python train.py --n_layer=12 --d_model=192 --n_head=6 --n_kv_head=6 --head_dim=64 --d_mlp=512 --vocab_size=512 --activation="swiglu" --norm="rmsnorm" --norm_place="pre" --norm_eps=1e-06 --positions="rope" --rope_base=10000.0 --rope_fraction=1.0 --qk_norm=false --attn_scale=0.125 --bias="none" --tie_embeddings=false --parallel_block=true --init="orth" --init_std_qkv=0.0451 --init_std_o=0.0 --init_std_up=0.0451 --init_std_down=0.0 --optimizer="muon" --lr=0.0138 --lr_mult_o=2.0 --lr_mult_down=1.5 --beta1=0.95 --lr_head=0.00479 --grad_clip=1.0 --warmup_steps=200 --schedule="wsd" --decay_fraction=0.586 --decay_shape="sqrt" --final_lr_fraction=0.0 --batch_tokens=16384 --seq_len=256 --doc_mask=false --train_tokens=113900000 --steps=6952 --dataset="wikipedia_en"
MLP neurons of a small language model. Each row is named by its layer, matrix (down: output weights) and neuron, and shows model dimensions 16-111. Each number is 128 + 24 x the weight over its row's rms, rounded and kept within 0 to 255. A neuron's up and down rows have the sign that makes its largest values positive.
A block is one neuron, or neurons of one layer that tend to fire together. After each block is what it responds to, as a language model described it from the Wikipedia text at the highest values.

L9.down49 [158 177 130 114 104 155 138 138 117 125 113 132 138 125 115 154 135 151 168 128 148 154 111 132 155 104 166 101 130 138 109  90 110 150 134 136 122  85 101 127 129  99 150 159 115 125 102 148 107 169 144 127 133 133 169  89 129 138  79 172 110 143 132 156 142 146 155 130 159 176 171 126  72 140 114  91 149  88 125  87 144 155 155 145 124 130 140 116  91 130 128 140 155 117 151 126]
L9.down169 [111 108 123 113 127 137 152 119 122 132 111 116 103  86 122 140 103 129 100 157 138 117 109 144 159 162 112 160 129 120  86 130 107  99 171 131 104 162  97 125 137 124  84 172 165 115  87 167 127 112  98 109 157 143 133 159 154 142 142 126 105 112 167 121  98 106 104 101 135 127 126 120 126 111  98 115 138 142 142 121  94 101 137 114 137 107 113 127  87 114 112 120 112 182 111 101]
Description: Mid-word "m" fragments

L7.down41 [175 175 146  96  98  74 107 135 126 140 148 107 122 120 171 139 156 161 112 122 151  89 164 154 114 114 150 106  85 149 102 142 117 138 162 151 114 144 114 142 146  94  91 137 150 123 129 150 138 120 120 145 127 149  82 153 158 157 128  86 166 151 123 102  90 110 104 123 164 110 128  94 131 122 136  94 149 136  99 123 132 111 122 146 156 131 107 161  97 135 118 108 134 140 132 128]
L7.down54 [175 107 107 129 134 138 105 134 129 142 129 199 113 137 167 124 125 155 141 132 149 123 103 123 126 130 142 108 105 157  94 126 121 148  93 118 145 125 121 100 128 106 153 144 128 115 147 127 130 131 139 151 131 175 171 118 154 130 113 144 136 118 154 106 113 137  94 160 127 120 127 111 109 108 114 114 146 151 147  76 105  89 193 100 158 145 159 135 172 126 132 163 109 164 117  72]
L7.down82 [175 147 164 187 135  78 120 144 127  90 123 139 158 128 150 135 140 122 114 150 106 172 125  94 123 146 152  71 129 115  93 138 119 104 107  94  96 136 133 159 126  74  95 128 161 135  93 120 137 185 100 145 128  99 154  74 148 131 115 127 119 103 144 161 145 126 131 101 101 112 157 114 113 121 108 119 142 137  98 108  93 147 139 134 165  88 154 140 152 110 165 161 134 107 122 148]
L7.down168 [169 136 134 173 131 148 126 156 115 119  69 125 134 139 138 171 134 134 127 165 127 159 110 161 116 101 145 106 172 175 107  97 123  95 106 116 139 125  90 118 118 122 133  77 111  77 124  93 114  97 107 139 120 126 152 118 154 173 124 129 145 103 159  93  96 125 101 136 146 137 143 135 140 124 159 152 127 136  80 116 138 186 134  86  90 118 111 139 128 156 130 144 170 129 120 166]
L7.down235 [151 125 100 153  97 109  85 136  91 166  96 180 117 130 195 109 125  93 107  72 134 142 119 120 136 107 167 128 150 117  88  97 109 107 118 120 118 134 103 135 150 135 147 129 121 143 132 154 148 182 123 126 129 102 147 135 125 135 144 133 138 112 136 144 141 121 107  94 121 144 114 122 102 148 111 125 138 127 134 120 109 162 131 118 138 100 160  80 139 152 186 129  96 189 123 111]
L7.down274 [ 85  80 138  82  95 179 113 111 100 169 140 139 154 124 119 156 174 123 140 134 164 148 162 125 142 145 140 173 118 129 115 142 132 159 130 106 129 172 144 126 122 114 121 133 120 121 114 117  84 118 109 137 142 120 126 148  91 169  94 170 131 172 141 124 118 155 137 117 126  52 131 124 155  93 138 124 139 105 148  90 113 139 163 115  94 168 166 126 114  92 116 177 118 157 134 130]
L7.down335 [131 146 104 125 116 105 161 164  91 116 112 148 111 106 137 153 132 104  91 158 143 123 185 108 127 108 149 136 122  72 167  69 101 148 109 145 104 120 158 151 118 111 107 152 169 139 154 154 149 147 145 118 125 129 137 122 169 178 100 146 178  96 124 126 128 134 126 114 132 145 159 131 168 108 121 163 138 159 120  93 145 116  83 146 129 185  89 130 120 146 126 163 152 139 178  91]
L7.down458 [191 162 129 124 130  98 118 142 164 132 144 170 170 189  92  79 103 134 138  95 117 124 145 142 103  86 133 108  99 130 121 141 122 148 150 117 120 129  77 126 134 139 132 136 127 140 139 147 104 113 124  76 123 100  85 137 137 100 121 112 121 189  74 146 152 135  66  92 137 157 103 111 108 147 155 143 122 112 166  93 105 124 115 122 153 130 126 132 153 152 124 143 101 147 148 152]
Description: Split-off verb suffixes

L5.down271 [133 169 182 128 134 109 127 132 104  71 142 135 111 153 137 143 106 114 122  53 111 161 160  96 146 121 184 129 133 127 118 108 121 163 174 139 126  97 109 141 160 127 107 148  99  94 154 115 129 161 167 120 109 156 110 120 123  99 138 149 111 143 104 143 143  71 113 108  85  98 149 129 102 147 165 149 114 165 108 103 146 123 147 104 132 118 135 145 122 114 151 153 140 109 141 148]
L5.down284 [141 107 125 154 115 157  94 116 170 129 146 184 158 138 138 168 127 139 139 136 141 114  99 100 118 102 112 125 102 168 113 137 149 133 103 151  85 160 114 140 113 124 150  64  92 149 119 114 117 139 101 134  94 129 111 100 133 134 146 143 169 118 121 154 135 158 130 121 149 105 104  89 167 137 165 132 128 127 158 129 175 145 159 102 131 150 162 162 158 146 120 140 110 154 125 147]
L5.down331 [139  85 154 126  98 104 124 146 119  98 155  94 145 187 167 101 120  94 121 149  94 104 132 135 151 185 117 160  92  90 139 126 155 145 135 110 137 104 116 124 120 141 125 141  79 134  97 125 177 121 169 137  99 162  99 124  80 153  94 103 153 145 139 110  61  81 165  66  93 123 126 115 127 114 125 141 121 134 103 147 112 147 128 152  94 151 148 144 143  96 100  79 135 102 117 109]
L5.down450 [111 167 138 152 116  95 140 133  95 125 157 105 159 157 105 150 129 147  98 109 135 148 137 161  87 143 152 113 179 131  95 120 108  70 112  99 113 120  86 140 137 141 159 107 150 168 168 134 163 168 119 147 118 128 138 126 123 102  98 147 106 125 124 169 153 146  98 106 151  65 102 111 150 128 132 129 107 151 146 121 171 135 165 119 110 120 165 119 115 117 139 148 110 129 123 116]
Description: Mid-word split fragments

L5.down209 [ 78  88 165 132 121 132 100 114 116 140 130  52 132 150 100 153 146 154 153 141 143 139 142 163 122 139 167 158 122 140 140 127 118 120 151 106 160 165 103 121 128 109 137 150  98 132  86 110 134 123  62 134 159 143 160 102 167 148 101 172 147 148 138  98 145 164 162 135 125 103 139 153 132 135 127  95 131 148 131 112 124 142 127 124  98 144 121 149 145  90 120  89 138 134 141 148]
L5.down365 [101 129 133 131 110 151 117 119 152 141 168 138 136 122 127 150 164 130 129 134 126 140  84 118 114  96 134 141 112 126 118  59 161  96 108 118 122 150 119 136  90  88 116 125  90 149 156 120 141  97  89 149 154 147  91 149 109  99 126 167 107  90 150 147 100 114 128 118 140 100 112 121 127 117 151 116 150 147 125 133 112  96 146 141 117 135 136 140  94  99 137 152 162 141 126 131]
L5.down460 [ 98  98 123 143 135 105 102 154 152 138  67 142 149 103 148 112 131 131 137 151 127  67 106 129 122 126 131  63 147 118 115 133  93 129 153 118 125 111 142 122 137  96 103 102 117  97 104 142 147 119 142 167 120 129 162 110 111 150 116 110 118  97  61 151 145 142 121 134 101 108 120 100 107 160 117 196 144 126  92 122 114 133 107 135  84 104 140 102 128 155 100 122 117 128  98 131]
L5.down501 [136 116 101 101 116 130 125 114 154 155  79 151  98 139 109 124 133 119 129 127 112 163 124 129 109 116 129 118 145 139 136 121 151 127 129 101 142 166 130 118 113 159 138 154 135 116 121 136 145 113 120 136 146 104 102 129 119 131 108 177 120 122 129 106 136 122 119 108 121 115  90  99 119 108 135  80 143 162 157 132  89 147 124 115 111 146 163 122  89 103 125 186 107 159 128 143]
Description: Word endings and prepositions

L7.down0 [168  59 106 138 125 102 171 109 158 161 114 106 130 147 133 131 107 124 110 107 108 129 119 113 127 143 145 164 131 161 110  77 117 159 147  94 119 110 141 101 122 163 132 144 166  82 156 101 114 133 137  72 135 137 111 101 116  71 149 129 172  97  83 131 141 170  96 114 164 100 134 113 140 119 105 145 155 115  88 163 136 153 140 139 128 173  94 149 152  98 121 116 117 157 132 110]
L7.down19 [103 119 150 114 129  77 117 134 154 125 106 161 141 103 172 120 149 125 125 146 126 137 132 141  81 146 156  91 124 112 100 143 137 101 120 127 120 163 118 177 143  86 110 159 154 137  93 183 124 103  97 155 108 124 135 113 103  77 101 118 120 124 134  86 140 112 102 156 147 117 160  94 145 119 149 104 128 114 170 128 124 162 168 170 117  76 115 155  89 155 151 134 126 134 179 140]
L7.down66 [125 158 129 123 136 104  73 161 120 142  89 134 138 150  89 125 118 103 165 121 105  82 114 103  77 146 110 129  95 129 154 123 101 127  91 167 151 136 134 127 157 102 135 143 143 134 107  99 124 132 123 119 116 129 128 145 106 117  86  98 134 158 179 131 157 168 118 137 136 124 101 124 130 139 146 130 136 165  82 118 153 172 112 131  87 120 135 111 127 112 138 124 174 168 151 119]
L7.down348 [ 93 134  85 106 148 131 152 133 172 157 121 113 160  90 134 135  87 118 133 174 107 135 128 131 138  91  84 161 163 156 111  93 158 112 150 127 154  61 116 136 133 152 138 128 164 133 143 125 157 117  90 110 121 101 139 135 143 155 108 156 100 120 125 149  94 114 126 145 157  93 122  95 166 135  89 140 114 113 123 148 139 148 145 164 153 166 113 138 123 100  95 175 135 161 113 146]
L7.down391 [115 116 159 150 160 124 140 152 128  88 130 105 102 123 176 107 140 130  96 114 130 173 140 135 115 136 132  95 115 104 121 116 134 130 127  87 133 137 119 149 138 156 104 143 131 141 119 112 135 136 132 117 137 144 108 173 127  77 113 110 167 142 119 131  82 114 157 138 124 104 152 163  87  91  99  92 148 134 137 132 166  92 129 153 185 121 136 123 118 147 151  61 125 151 118 111]
L7.down417 [ 68 105 144 144 112 166 131 127 107 110 152 116 145 124  79 170  82 133  97 103 106 129 151 155 123 170 126 151 138  94 146  94 137  83 149 133  83 114 136 152  98 101 129 147 144 119 129 173 119 115 111 128 121 179  94 152 141 149 107 114 117 111 138 105 138 122 129 130 118 112 178 156  95 101 158 102 193 150 134 155 142 126 129 124 160 120 105 145 143 160  91  95 149 107 136 144]
L7.down422 [100  65 102 146 109 131 101 119 104 101 116 144 135 140 105 136 122 101 146  99 131  99 122 109 103 168 121 129 113 179 142 123 141 164 114 118 145 150 129 141 125 149 124 108 153 101 120 116 108 154  72 119 155 131 164 131 134 135 136 132 149 117 152 157 147 135 102  33 131 115 117 147 101 153 156 143  81 121  98 116 152 151 139 133 129  92 143 128  92 119 133 130 139 120 119 124]
L7.down447 [151 124 105 148 129 118 125 133 164  89 142 105 114 151 134 104 116 133 158 122 134 144 166 139 136 121  96 125 155 133 130 148 151 142 133 118 121 114 136 133 112 154 130 103 137 123 118 151  57 112 150 127 109 123 104  94 130  66 150 124 136 138  61 130  90 149 142 102 121  91 136 111 126 136 124 122 128 103 154 155 143 155 121 180 139 168  46 143 169 129 127  85 119 165 110 121]
Description: Word-completing final subword

L7.down23 [155  84 126 128 129 128 112 109 136 116 130 126 124 146 158 166 129 162 159 143 102 140  84 124 157  65  88 151  92  86 124 109 146 107  78 118 129 109 139 120 185 145 136 157  84 154  89  86  87 155  99 142 109 148 108 125 109 111  81 130 147 126 140 153 142 111 119 141  86 142  64 133 109 125 141 141 152  85 137 119 119 141 131 143 110 134 132 138 125 124 147 146  91 131  94 153]
L7.down110 [149 118 139 119 114 112 121 112 132 128 128 146 150 196 171 119 114 115 115 148 140 117  90 154 113 158 145 100 124 139  93  81 160 116 103 120 119 152 102 126 145 122 123 106 108 144 108 110 103 136 134 148  98 126 118 139 147 162 125 114 125 143 193 188 145 144 120 147 134 161  83 122 105  86 132 113 182 139 133 135 106  93 100  93 147 135 130  90 146 190 167 143 163  89 125 148]
L7.down214 [ 88 138 106 114 144 141 158  91 136 121 135 119 132 136  94 168 158 124  86 149 144  97 137 153  94 142 125 122 141 106 150  88 163 130 136 167  80 113 111 170 136 135 120 126 144 106 122 129 147 104 148 131 100 140 137 124 103 106  98  96 130 146 128 114 119 173  82 146  89 157 160 111 110  89 179 134 161 117 154 144 139 140 140 153 106 135  81 130 160 116 173 140 146 134 127 115]
L7.down227 [130 163 118 132 138 113 109 120 122 179 164 164 144 146 123 155 110 141 116 103 155 151 121 144 161 143 144 137 107 130 115  64  85 101 107 114 123 143 113 139  82 148 125 131 110 158 165 141 155 136 105 185 184 112 152 131 155 151 121 179 146 116 157 127 183  76 125 217 146  87  87 115 150 116  85 134 114 118 136 129 109 150 129 134 117 140 195 116 163 103  95 186 108 157 130 120]
L7.down231 [100 110 108  87 103 108 141 107 102 154  94 120  99 133 123 139 146 133 120 143 139 122 104 115 123 138 169 165 148 119 165 147 164 147 131 130 112 138 117 110 157 116 127 116 132 142 121 187 147 128 103 171 123  99 110 102 141 160 104 121 117 116 103 142  73 144 119 130 112 107 134 122 145  95  88 137  86 133 128 133 116 156 116 133 115 110 128 139 110 123 104 141 143 135  75 120]
L7.down332 [ 95 100 165 143 138 115 147 118 108 149 157  75 152 116 129 153 147 104 114 103 113 120  98  59 102 133 138 135 117 143 149 163 117 109 112 142 103 104 150 126 127 106 102 120 186  93  70  96 185 100  86 115 116  90 137 158 102 122 149 143 125 107 137 102 138  99 141 147  87 110 144  98 121 142 159 101 142 122 169 123 152 119 148 137 133 101  95 132 135 152 139 142 162 120 127 101]
L7.down369 [124 111 134  94 119 132 116 115 108 149 106 146 150 105 127 132  57 124 121 117 140 155 112 114 163 183 151 133  96 139 143 144 136 132 125 133 104 146 142 131 147 102 127 117 134 129  87 146 122 149 115 136 135 182 159 114 148 130 126 118 135  93 155 124 109 133 103 152 116 141 148 108 144  91 144 129 114 174 129 140 113 136 143 131  94 136 111 133 132 137 145 140 183 120 138 112]
L7.down469 [117 148 168 129 111  93  94 133  88 104 133 116 167 143 145 108  82 108 112 112 124 151 131 133 125 110 138 135 114 131 130 136 114 132 120 129 162 118 135 125 148 136 131 125 167 114  80  62  76 115 110 130 112 157 121 136 147 155 125 173  80 146 137 121 129 107  95  97 102 114 153 111 110 140  76 108 107 169  92 113  94 128 151 145 157 135 129 135 118 123 168 144 115 101 134 118]
Description: Predictable word continuations

L9.down234 [165 153 121 139 121 124 116 105 139 136 135 167 115 127 145 148 129 126 131 148 144 170 142 121 105 137 142 155 131 173 111 128 115 147 123 144 143 160 108  98 161  91 109 112  93 108 129 145 160 106 140 103 157 132 116  78 149 124 147 144 134  86 106 135 104 102  67 129 168  94 155 125 153 142 145 113 135 157 139 126  93 138 116  98 112 120 146 144 118 120 141 114 111 153 127  66]
L9.down266 [124 115 140 150 153 152 131 138  94 115 120 173  94 112 142 115 168  91 141 100 170 153 100 120  87 200 174 204 100 145 129 132 122 158 142 134 151  99 115  97 169 122 144 111  77 121 108 131 180 109 117  89 169 107 139 140 149 113 106 158 174 103 130 121  93 134 109 158 143  98 167 124 142  94 115 137 161 125 104 136 136 121 152 129 116  87 138 152 126 111 170 145 137 182 151 115]
Description: Word-completing suffix pieces

L5.down295 [180  93 166 130 129 129 119 143 123 118  64  86 117 143 109 128 134 139 158  77 129  95 153 121  77 119 145 121 109 154 134  78 126 121 130 104 148 119 138 109 106 106 154 130 175 133 122  83 136 146 143 107 162 128 141  84 114 117 123 135 109 136 155 112 124 167 151  98 132 142 148  98 137 145 143 119  72 118 126 133 144 114  94 122 163 119 133 146 120 124 131 104 161 104 119 101]
L5.down315 [136 188 139 139 132 143 140 136 112 125  95 150 107 101 145 134 174 138 148 125 123 121 153 150 105 133 159  93 141 139 117 142 118 156 160 145 123 174  72  92 116 127 117 141  97 122 107 138 137 112 126  85 132  81 123 175 119 117 113 113 116 145 115 159 113 137 117 138  96 144 156 135 103 121 154 157 108 143 164 131 177  98 113 140 100 126  91 118 121 107 150 132 123 172 115 122]
L5.down325 [143 136 128 183 120 139 123 172 151 129 132 120 182 190 117 114 152 139 159 129 122 129 110 118 124 124 141 144  89 116 128 138 109 145 147 149 138 157 109 127 111 118 111 100 136 132 143 144 132 136 119 142  86  92 109  98 118 142 155 120 158 167 131 143 173 138 134 145 140 151 159 114 153 171 104 163 115  91 117  91 160 128 144 125 137 106 138 153  90 103 147  84  80  96 127 149]
L5.down334 [114 123 163 153 141 124  90 142 144 111 160 176 136 116 128 125 143 107  73 123 131 147 179 152 150 158 144 109 144 107 116 123 110 147 127 150 128 139 127 183 134 154 115 107 102  89 128 154 142 139 116 105 123 153 103 118 128  95 112 116 134 133 152 133 110 166 131 144 114 168 132 115  94  86  99  78 172 161 113 141 124 161 145 122 147 100 135 184 110 127 149 136 116  99 131 102]
Description: Mid-word subword pieces

L9.down272 [135 127 125 132  64 145  92 142 133 134 135 126 140 131 124  90 152 141 130 139 135 131  57  95 118  93 139 111 131 105 144 117  88 125 146 106 136 154 147 129 101 108 145 132 105 150 123 114 137 114  74 107 169  97 119 115  97 140 128 156 145 153 142 127 123 112 110 147 130 111 168 108 135 111 110 102 108 103 119 126 108 120 127 139 176  80 129  89 114 178  60 175 105 145 151 128]
L9.down381 [119 116 111  85 140 103 120 141 166 137 140 118 171 101 141 117 111 128 172 167 146 108 158 102 138 123 123 109 106 132 111 154  84 106 101 114  78 129  99 118 152  98 139 101 124 119 144 124 126 126  72 116  74 123 138 151 123 122 134 131  99 132 128  75  98  97 105 151 151  97  84 135 117 134  99 141 109 127 157 127 149 165 126 117 108 115 116 112 168 124 130 146  94 141 172 133]
Description: Mid-word completion pieces

L9.down152 [138 130 125 143 135 134 123 124 121 121 118 129 142  90 138 154 112 122  94 159 134  95 147 128 137 121 145 116 115  95 117  87 107 127  92 143 110 138 123 148 161  97 133 172 104 141 119 104 128 179  98 116 129 145 144 137 125 158  99 137 145 103 118 101 119 151 175 106 127 112 127 138 133 130 127 122 109 188 137 109 158 134 153 138 131 146 160 112 139 145 130 117 153 134 143 150]
L9.down434 [121 118 124 142 157 144 105 106 111 112 108 114 134 118 133 150 124 167 132 137 128 117 148 151 122 129 121 136 141 114 166 111 138 132 137 120 108 132 130 152 114 111 120 173 172 127 152 125 150 132 130 128 129 124 146 123 140 109 143 141 116  98 113 159 155  94 142  96 151  87  90  90 142 123 132 138 112 138 109  94 122 133 127 122 104 170 142 129 179 117 112 120 119  98  96 115]
Description: Paragraph-break blank lines

L5.down294 [119 107 109 115 103 112  92 144 104 139 116 123 147 111  97 192 189 122 118 149 177 134 124 147 125 108 152 135 138 121 102 156  89 146 153 152 162 156 114 126 137 119  95 115 110 134 151 149 137 109 138 166  91 139 162 169 110 118  89 139 107  92 150 104 134 108 128 116 137 107 170 160 130 153 134  94 126 134  80 116 129 119  92 142 148 121 135 126  93 133 133 124 110 149 130 126]
L5.down306 [122 110 163 138 136 116 115 136 137 105 132 103 146  88 116 155 176 125 115 119 120 106 101 142 120 135 165 166 107  90 164 115 131 127  84 121 156 147 107 140 126 160 134 149 150  63 104 135 128 150 156 151 115 169 134 119  86 125 130 163 120 132 119 100 117 170 165 123 135 130 132  99 110 131 146  91 101 146  92  93  75 125 112 104 104 111 126 187 129 142 118 141 139 108 142 122]
L5.down392 [147 133 149 141 156 132 138  96 134 116 133 101 116 104 128 156 153 148 117 107 141 150 106 147 112 142 119 130 130 111 117 133 148  97 128 132 109 142 157 175 131 116  95 122  70 146 113  89 128  96 128 121 157 125 176 116 107 121 112 139 118 130 110 163 134  96 123 134 169  87 183 127 144  73 160 164  45 106  91 117 114 100 141 114 181 157 114 137 121 142 110 156 123 143 133 140]
L5.down481 [120 104 178 139  81 122 128 106 145 134 106 122 111 106 121  94 130 107 121 122 168 106 110 137 119 118  83 122 153 131 175 130 125 119 124 126 129 146 149 119 123  85 120 116 148 122  65 137 121 138 113 137  90 135  94 121 120  91 111 139 151 133  77 139 157 138  91 104 124  94 111  99 131 129 129 157 129 139 175  63 126 146 147 100 145  91  96 166  96  94 120 142  79 152 106 157]
Description: Subject pronouns it/he

L7.down78 [136 115 111 119 124 157 116 112 128 151 125 144 108  90 148 136 139 111 128 114 111 135 113 128 124 106 152 127 103 109 117 149 113  94 152 141  86 108 103 134 156 100  79 146 115 140  97 137 151 105  65 146 122  97 161 136 131 121 115  85 140 135 130 121 128 151 183  79 129 101 101 106 166 130 158 147 139 123 145 124 101 108 147 131 134 147 142 111 200  89 106 151 108 123 120 125]
L7.down208 [ 90  84 133  98 134 108 112 120 172 114 119 182 169 148 109 136 137 137 101 134 132 153 137 154 113 114  94 149 186 152 133 158 117 133 156 112 147 162 166 108 120 138  76 110 126 144 138 103  88 163 147 184  99 115 155 123 150 128 137 139 135 130  80 153 134 154 136 133 107 147 137 133 125 165 124 125 119 175 101 136 124 141 136 126 123 104 139 161 118 117 149 161 153 151  29 110]
L7.down275 [127  69  77 139 137 124 123 101 131 143 132 110 137 136 100 155 120 112 130 107 168 147 136  99 130 163 136 148 156 123 135 141 102 184 120  82 142 103 141 151  88 141 121 130 161 124 130 152 114 119 106 128 128 113 133 150 112 151 130 109 128 137 124 113 123 165 148 176 128 118 127 133  69 130 157 142  89 129 185 153 119 113 134 128 123 157 124 111 110 106 164 157 112 116  99 139]
L7.down291 [116 149  83  97 120 137 146 124 141 147 155 121 132 102 112 138 166 133  71 123 109 125 174 123  98 137 145 127 143  94 112  98 130 134 150 113 183  84 107 128 105  78  97 128 160 127  67 129 143 142 111 147 126 110  99 123  97 105 113 148 118 117 115 104 116 128  90  90 104 141 184 131 130 148  90 148 151  93 113  86 116 105 146 134 128 147 158 116 162 129 143 151 167 113 115 106]
L7.down294 [150 121  97 155 123 145  94 138 130 116 134 127 159  99 104 115 118 131 123 139 128 135 125 126 133 145 121 123 164 147 133 159 117  94 115 122 128 166  95  93 158 118  92 122 170 133 113 100 135 115  92 123 116 115 134 121 116 125 145  70 122 136 121 152 102 107  96 125 164 162 170 128  92 134 137 109 116 146 141 155  92 151 117  91 146 134  95 153 152 143 105 141 129  92 133 130]
L7.down339 [ 74 141 167  91  64 146 127  87  98 132 151  94 122 138 152  93 145 103  95 142 131 136  90  81 125 126 166 130 164 114 170 136 107 161 130 137 109 129 123  90 101 122 139  81 129 155 145 168 175  98 109 121 135 113 122 132 141 113 115 129 129 117 116 107 128 137 142 142 162 121 136 126 112 157 126 141 109 130 178 154  97 130  79 103 105 118 128 137 133 130 162 115 108 113 126 154]
L7.down411 [130 109 148 106 171  95  84 134 120 124 152  98 145 107 111 113 125 133  87 103 119 168 161  90 110 141 170 133 113 144 127 130  94 108 100 129 132 155 142 138  92 112  98 182  91 125 104 121 147 126 152 135 180 162 158 112  99 110 130 110 106 148  93 104 127 128 123 132 146 152 145 153 147  95 111 125 104 151 117 159 125 131 118 127 142  89 133  87 122 167 147 100  99 109 139 133]
L7.down510 [146 127 151 114 165 128 106 113 151 155 147 123 145 114 142 115  98 126 103 108 105 120 127 144 140  87 141 155 132 116 170 130 125 136 101 123 109 101 127 154 125 125 125  90 145 113 133 140 159 120  81 124 109 132 139 139  96 144 139  97 135 141 169 116 132 133 142 120 119 117 110  97 126 112  97 147 129 130 180 118 112 126 100 167 138 175 109 109  85 146 121 120  98 102 109 133]
Description: Mid-word fragments and paragraph breaks